From a checkpoint of a small transformer trained on Wikipedia: 10 heads of 32.
MLP neurons of a small language model. Each row is named by its layer, matrix (up: input weights) and neuron, and shows model dimensions 112-175. Each number is 50 + 15 x the weight over its row's rms, rounded and kept within 0 to 99.
After each neuron's rows, "fires after" lists the tokens most often just before its 100 highest values on Wikipedia text that the model never trained on.

L6.up746:70 29 83 43 47 37 56 59 55 58 82 56 22 44 69 41 21 55 53 58 51 57 53 58 60 43 34 60 68 72 51 40 56 30 75 49 41 61 38 37 62 51 37 68 36 39 40 44 57 66 42 59 41 71 56 39 55 59 71 28 44 70 43 72
fires after: " un", " ex", " re", " inter", " Ex"

L7.up305:61 66 42 49 38 45 62 54 67 62 70 27 41 56 64 41 79 52 35 50 44 51 65 56 41 39 53 44 29 46 60 47 32 46 74 70 40 70 79 36 59 36 37 40 65 40 47 36 52 53 58 54 83 43 51 39 22 46 64 14 80 57 74 47
fires after: " H", " h", " of", " cl", " British", " the"

L7.up997:64 45 56 49 66 54 82 59 45 42 75 21 63 62 50 37 49 47 18 49 70 44 40 80 77 48 43 62 31 64 46 49 71 63 50 62 52 33 50 43 68 39 34 39 52 61 42 44 49 49 35 50 73 37 42 40 46 66 66 19 53 43 70 43
fires after: " the", " in", " an", " of", " a"

L6.up1100:33 63 40 35 70 34 27 57 50 61 64 14 54 55 51 14 73 67 45 23 25 22 64 69 45 40 39 50 66 42 58 39 64 69 61 36 68 17 60 33 29 91 64 61 60 60 45 77 54 45 53 44 28 56 67 48 60 64 46 74 45 36 39 45
fires after: ".", " v", " m", " V"

L9.up578:57 20 48 44 53 32 53 93 70 78 78 57 52 58 40 57 44 60 24 47 35 34 67 49 65 50 55 63 52 54 33 39 38 39 70 51 53 34 74 57 48 50 32 58 45 52 59 38 30 67 52 51 60 65 54 39 53 56 74 34 52 28 48 52
fires after: " C", " c", " Sc", " B", "i", "\n"

L6.up584:44 48 04 31 58 52 57 63 57 68 51 30 37 74 67 58 80 64 43 26 45 61 39 75 48 62 39 53 61 28 37 33 30 33 44 25 48 82 81 49 80 58 52 52 54 69 62 38 45 67 60 54 83 46 49 33 22 75 64 49 63 46 29 41
fires after: " C", " St", " H", " Sy", " R", " T"

L6.up1219:40 23 65 56 54 13 48 58 67 53 26 47 30 30 60 53 52 70 38 52 26 43 62 59 48 35 51 46 72 69 51 66 58 32 52 60 18 57 73 39 65 53 51 50 57 65 48 34 56 36 56 64 68 80 73 45 54 54 57 30 39 46 59 59
fires after: " h", " H", " more", "H", " less", "erm"

L6.up1207:49 30 65 40 51 50 58 52 43 59 62 60 47 57 74 30 25 52 60 66 49 51 52 57 37 73 32 85 67 71 63 53 58 59 50 26 40 41 32 71 38 70 74 81 21 41 53 40 52 33 72 66 64 79 46 56 37 50 70 63 51 30 76 58
fires after: " un", "-", " re", "p", "-p", " p"

L8.up1228:59 14 27 53 55 49 48 61 68 70 49 50 24 40 60 31 30 38 08 54 40 87 59 42 76 25 54 44 56 57 57 31 60 42 44 11 47 49 63 56 60 59 48 48 28 58 43 44 48 38 74 37 64 36 56 05 50 52 60 52 54 22 58 41
fires after: " p", " C", " c", " M", " R", " B"

L8.up645:43 40 31 56 43 46 57 73 69 58 30 29 39 50 34 52 59 66 42 33 57 40 69 72 71 64 44 51 89 55 63 37 70 45 50 65 20 60 56 41 51 52 13 61 43 51 25 53 75 40 57 21 49 33 42 35 39 55 62 30 60 66 64 63
fires after: " (", " H", "\\", "The", "H", " N"

L7.up130:35 64 68 49 55 73 70 51 62 60 49 61 48 76 51 40 46 23 40 36 33 34 49 55 41 29 25 43 40 43 42 49 71 31 63 47 30 20 46 32 33 58 50 70 04 71 24 55 85 26 61 26 44 60 41 65 53 63 57 37 44 51 57 37
fires after: " U", " N", "O", " o", " cor", " O"

L7.up399:64 62 51 47 49 66 56 44 47 46 67 58 28 76 64 39 34 50 53 43 53 45 64 69 56 20 46 55 41 53 39 32 42 58 62 52 60 45 50 40 77 69 68 28 45 40 59 72 76 39 36 30 79 48 83 37 60 65 77 28 61 35 47 63
fires after: " |", ",", " C", " T"

L7.up44:71 29 61 39 44 33 70 63 39 56 46 47 59 66 60 72 50 55 48 66 48 59 51 42 48 58 51 45 64 64 53 45 73 58 49 51 38 48 47 52 39 39 93 40 70 58 66 34 56 19 33 46 69 78 46 18 20 49 72 40 62 36 41 70
fires after: " h", " s", " H", " K", " sp", " w"

L8.up945:50 25 46 43 80 50 64 55 52 55 60 52 21 35 47 14 75 77 56 39 56 38 58 54 66 49 37 51 81 47 31 47 64 63 41 48 52 53 50 83 70 55 38 53 37 59 40 46 40 68 51 37 53 87 72 47 60 67 41 46 60 12 57 51
fires after: " P", " p", " C", "c", " c", "y"

L7.up832:21 38 76 55 49 36 44 73 43 61 41 37 30 43 40 43 57 25 56 75 41 21 49 61 58 32 62 62 46 81 56 48 71 38 68 55 42 45 67 31 47 53 65 55 58 52 42 51 61 45 67 67 53 38 83 51 59 75 78 72 46 32 64 58
fires after: " |", " ", "0"

L7.up914:52 23 60 61 47 41 51 50 61 49 35 26 23 20 55 37 69 63 51 35 43 18 62 44 38 63 52 39 37 54 76 54 68 48 62 42 38 34 42 48 25 56 49 31 72 69 63 26 36 40 74 60 54 29 75 50 48 88 54 31 46 71 68 62
fires after: " ", " |", " —", "–"

L9.up823:48 60 65 69 45 47 59 19 72 57 64 55 55 40 80 45 54 58 31 50 43 37 53 42 51 25 42 70 72 61 80 41 51 78 59 39 46 47 52 16 57 74 47 55 53 52 40 38 53 32 56 27 63 60 68 39 76 36 70 71 38 27 64 57
fires after: " |", ")", ",", " comp", " V", " v"

L8.up1266:39 51 39 34 52 40 23 81 64 57 59 61 50 20 42 55 45 04 47 53 24 45 63 46 61 54 25 12 64 26 71 42 52 41 50 37 48 56 34 36 51 37 46 51 30 43 58 40 64 27 74 71 35 54 50 34 33 40 52 58 42 55 24 44
fires after: " ", "–", " (", "h"

L6.up398:78 56 67 49 61 55 87 85 36 55 43 32 40 36 57 51 62 73 48 57 31 50 44 47 48 29 55 58 61 55 55 63 38 77 42 39 75 25 56 61 40 50 61 64 50 72 49 47 48 44 66 61 57 58 54 41 52 56 40 16 44 39 63 70
fires after: " ", " p", " (", " \"", "-"

L6.up244:34 37 44 41 55 53 54 52 70 64 37 34 21 38 45 58 56 60 41 35 33 60 50 57 65 41 55 61 68 64 42 65 33 32 40 41 47 51 64 54 18 64 58 47 76 61 81 33 44 35 58 51 21 39 44 59 72 24 43 66 67 27 38 57
fires after: " R", " r", " L", " l", " |", " P"

L6.up96:58 38 62 48 57 34 58 73 56 63 36 34 53 54 64 53 55 53 37 50 50 33 68 43 43 40 42 30 93 48 58 37 62 75 46 49 69 66 41 56 35 55 53 12 59 68 29 28 41 56 83 47 47 60 39 14 40 40 71 39 55 38 42 35
fires after: " ", " H", " W", "M", " F", ".S"

L9.up99:46 48 43 51 75 49 64 34 55 59 37 43 54 71 56 52 60 48 28 64 39 48 50 34 42 47 55 35 67 67 33 46 53 60 55 46 56 37 51 60 25 52 46 47 52 62 53 46 59 47 43 42 58 55 56 20 53 40 71 59 49 43 53 53
fires after: " ", " K", " H", " in", "17"

L6.up324:62 23 67 41 65 25 52 57 60 64 74 26 29 69 58 59 61 75 28 61 34 56 55 58 38 57 48 57 36 68 66 52 40 63 53 45 68 41 99 51 30 36 31 52 47 77 34 70 62 36 36 72 78 59 64 48 21 51 34 41 53 60 43 53
fires after: " (", " ne", " \"", "-", " lo", " Col"

L8.up78:58 28 45 30 45 38 91 79 52 51 83 38 36 45 69 39 63 45 51 61 48 42 54 63 63 55 43 53 55 44 25 33 53 34 67 43 64 42 56 74 31 55 44 48 48 71 36 48 45 35 81 53 74 15 42 32 62 61 82 26 40 67 54 55
fires after: " the", " The", "The", "'s", "-", " a"

L8.up606:31 33 41 59 92 78 68 58 67 57 63 46 55 60 50 42 42 59 42 44 43 31 59 54 31 44 39 60 56 73 23 42 70 65 55 56 58 61 46 48 54 76 58 63 46 56 11 41 61 56 45 23 43 42 67 50 73 31 45 59 64 51 50 47
fires after: " S", " T", " N", " P", " t", " U"

L8.up304:36 38 59 65 56 65 70 79 68 67 54 63 54 50 84 50 39 53 32 49 55 47 44 42 53 38 34 34 64 69 54 55 75 57 30 59 15 37 32 70 39 87 39 52 37 55 51 36 44 50 30 22 54 67 77 32 52 69 71 56 44 25 61 42
fires after: " p", " P", " s", " D", " d", " S"

L7.up1026:57 35 53 63 50 48 28 60 54 72 76 31 41 43 60 56 46 41 30 64 37 43 58 59 53 68 45 41 65 58 53 18 67 56 64 72 22 58 50 57 50 65 52 58 72 58 60 42 46 41 51 45 49 41 83 62 56 47 60 44 39 46 84 56
fires after: " |", " ", " —", "–"

L8.up224:61 66 64 66 48 68 47 58 56 65 54 50 53 32 50 30 50 37 51 66 77 61 63 55 86 44 45 56 56 52 54 53 76 46 64 37 61 29 45 64 61 63 60 54 56 59 44 57 18 25 52 48 51 46 55 55 45 62 58 29 61 37 71 52
fires after: " U", " in", " Con", " of", "U"

L6.up693:39 36 57 51 59 62 74 76 67 68 64 49 68 59 57 56 53 51 46 16 41 45 60 52 58 45 49 25 58 51 36 52 48 52 44 39 54 47 44 38 39 66 68 74 16 40 66 76 37 39 63 46 80 58 51 63 53 39 70 48 50 39 43 41
fires after: " M", " N", " E", " U", "M", " O"

L8.up898:58 21 73 23 61 33 56 36 57 52 55 09 41 60 30 70 64 30 54 49 65 63 42 41 36 48 70 28 73 58 54 91 61 39 65 51 50 73 23 64 57 64 47 58 58 86 74 28 04 47 56 32 32 59 44 51 48 70 50 80 76 54 35 44
fires after: " P", " R", " p", "P", " C"

L6.up789:42 52 51 48 64 34 57 65 60 67 55 28 44 45 57 74 74 55 43 54 37 36 46 72 36 65 21 56 47 51 44 63 46 63 49 67 52 73 48 44 41 34 57 37 60 70 43 56 46 57 81 59 63 61 54 57 53 60 79 52 47 49 55 47
fires after: " a", " C", " l", " ", " as", " H"

L6.up961:51 27 52 44 54 41 64 55 60 54 22 45 55 40 46 37 45 58 37 30 68 45 47 73 89 62 52 45 28 46 73 40 65 37 59 16 66 38 50 66 48 68 27 36 40 36 59 66 61 43 66 44 15 46 57 50 52 67 46 60 60 51 36 54
fires after: "M", " R", " V", " M", " g", " G"

L6.up386:38 62 41 46 56 27 44 71 60 57 36 24 34 57 60 43 47 99 45 37 52 67 62 45 41 57 35 60 68 53 70 55 59 43 63 60 38 56 40 54 53 46 39 37 47 68 43 43 46 47 58 43 69 61 40 58 31 71 81 43 66 38 78 57
fires after: " R", " (", " l", " "

L6.up793:78 41 30 44 55 39 77 39 81 51 55 52 50 58 44 46 45 38 28 48 32 11 67 53 67 57 59 45 49 64 45 36 58 63 59 35 76 59 78 59 65 39 54 12 48 54 71 35 35 70 56 38 22 38 47 28 09 63 58 48 71 17 61 36
fires after: " ", " W", " c", " b", " ft", " B"

L9.up265:59 30 74 43 55 69 57 59 48 56 59 47 37 49 74 69 44 60 46 37 65 38 13 63 33 30 66 52 60 58 50 52 70 38 63 67 48 44 82 25 52 61 59 54 24 48 28 38 59 60 60 41 45 57 34 59 75 42 75 60 33 36 60 43
fires after: " P", " p", " to", " con"

L9.up617:34 34 77 61 55 48 58 50 48 58 73 60 41 68 75 21 39 39 32 58 53 53 26 53 08 49 56 41 37 54 57 65 70 71 45 52 64 35 46 36 26 52 53 68 27 35 21 32 42 66 29 51 53 63 75 51 34 49 74 71 78 50 37 50
fires after: " s", " S", " under", "s"

L7.up84:65 41 64 69 70 28 41 53 41 63 74 55 52 43 57 61 57 25 64 72 39 45 47 39 46 51 40 31 35 60 72 33 71 48 69 62 37 52 67 62 48 54 45 57 57 50 66 30 39 26 50 48 32 67 82 62 49 70 45 74 51 49 87 98
fires after: " ", " |", " —", ")", "5"

L7.up1239:77 54 60 61 58 62 78 55 66 66 47 49 55 27 41 65 50 24 30 42 53 25 57 34 42 56 32 54 54 31 61 45 55 56 65 48 58 39 51 43 17 29 38 66 51 42 50 50 66 36 62 53 52 90 54 63 00 66 46 45 50 16 48 38
fires after: "–", " ", " through", " in", "===", " ear"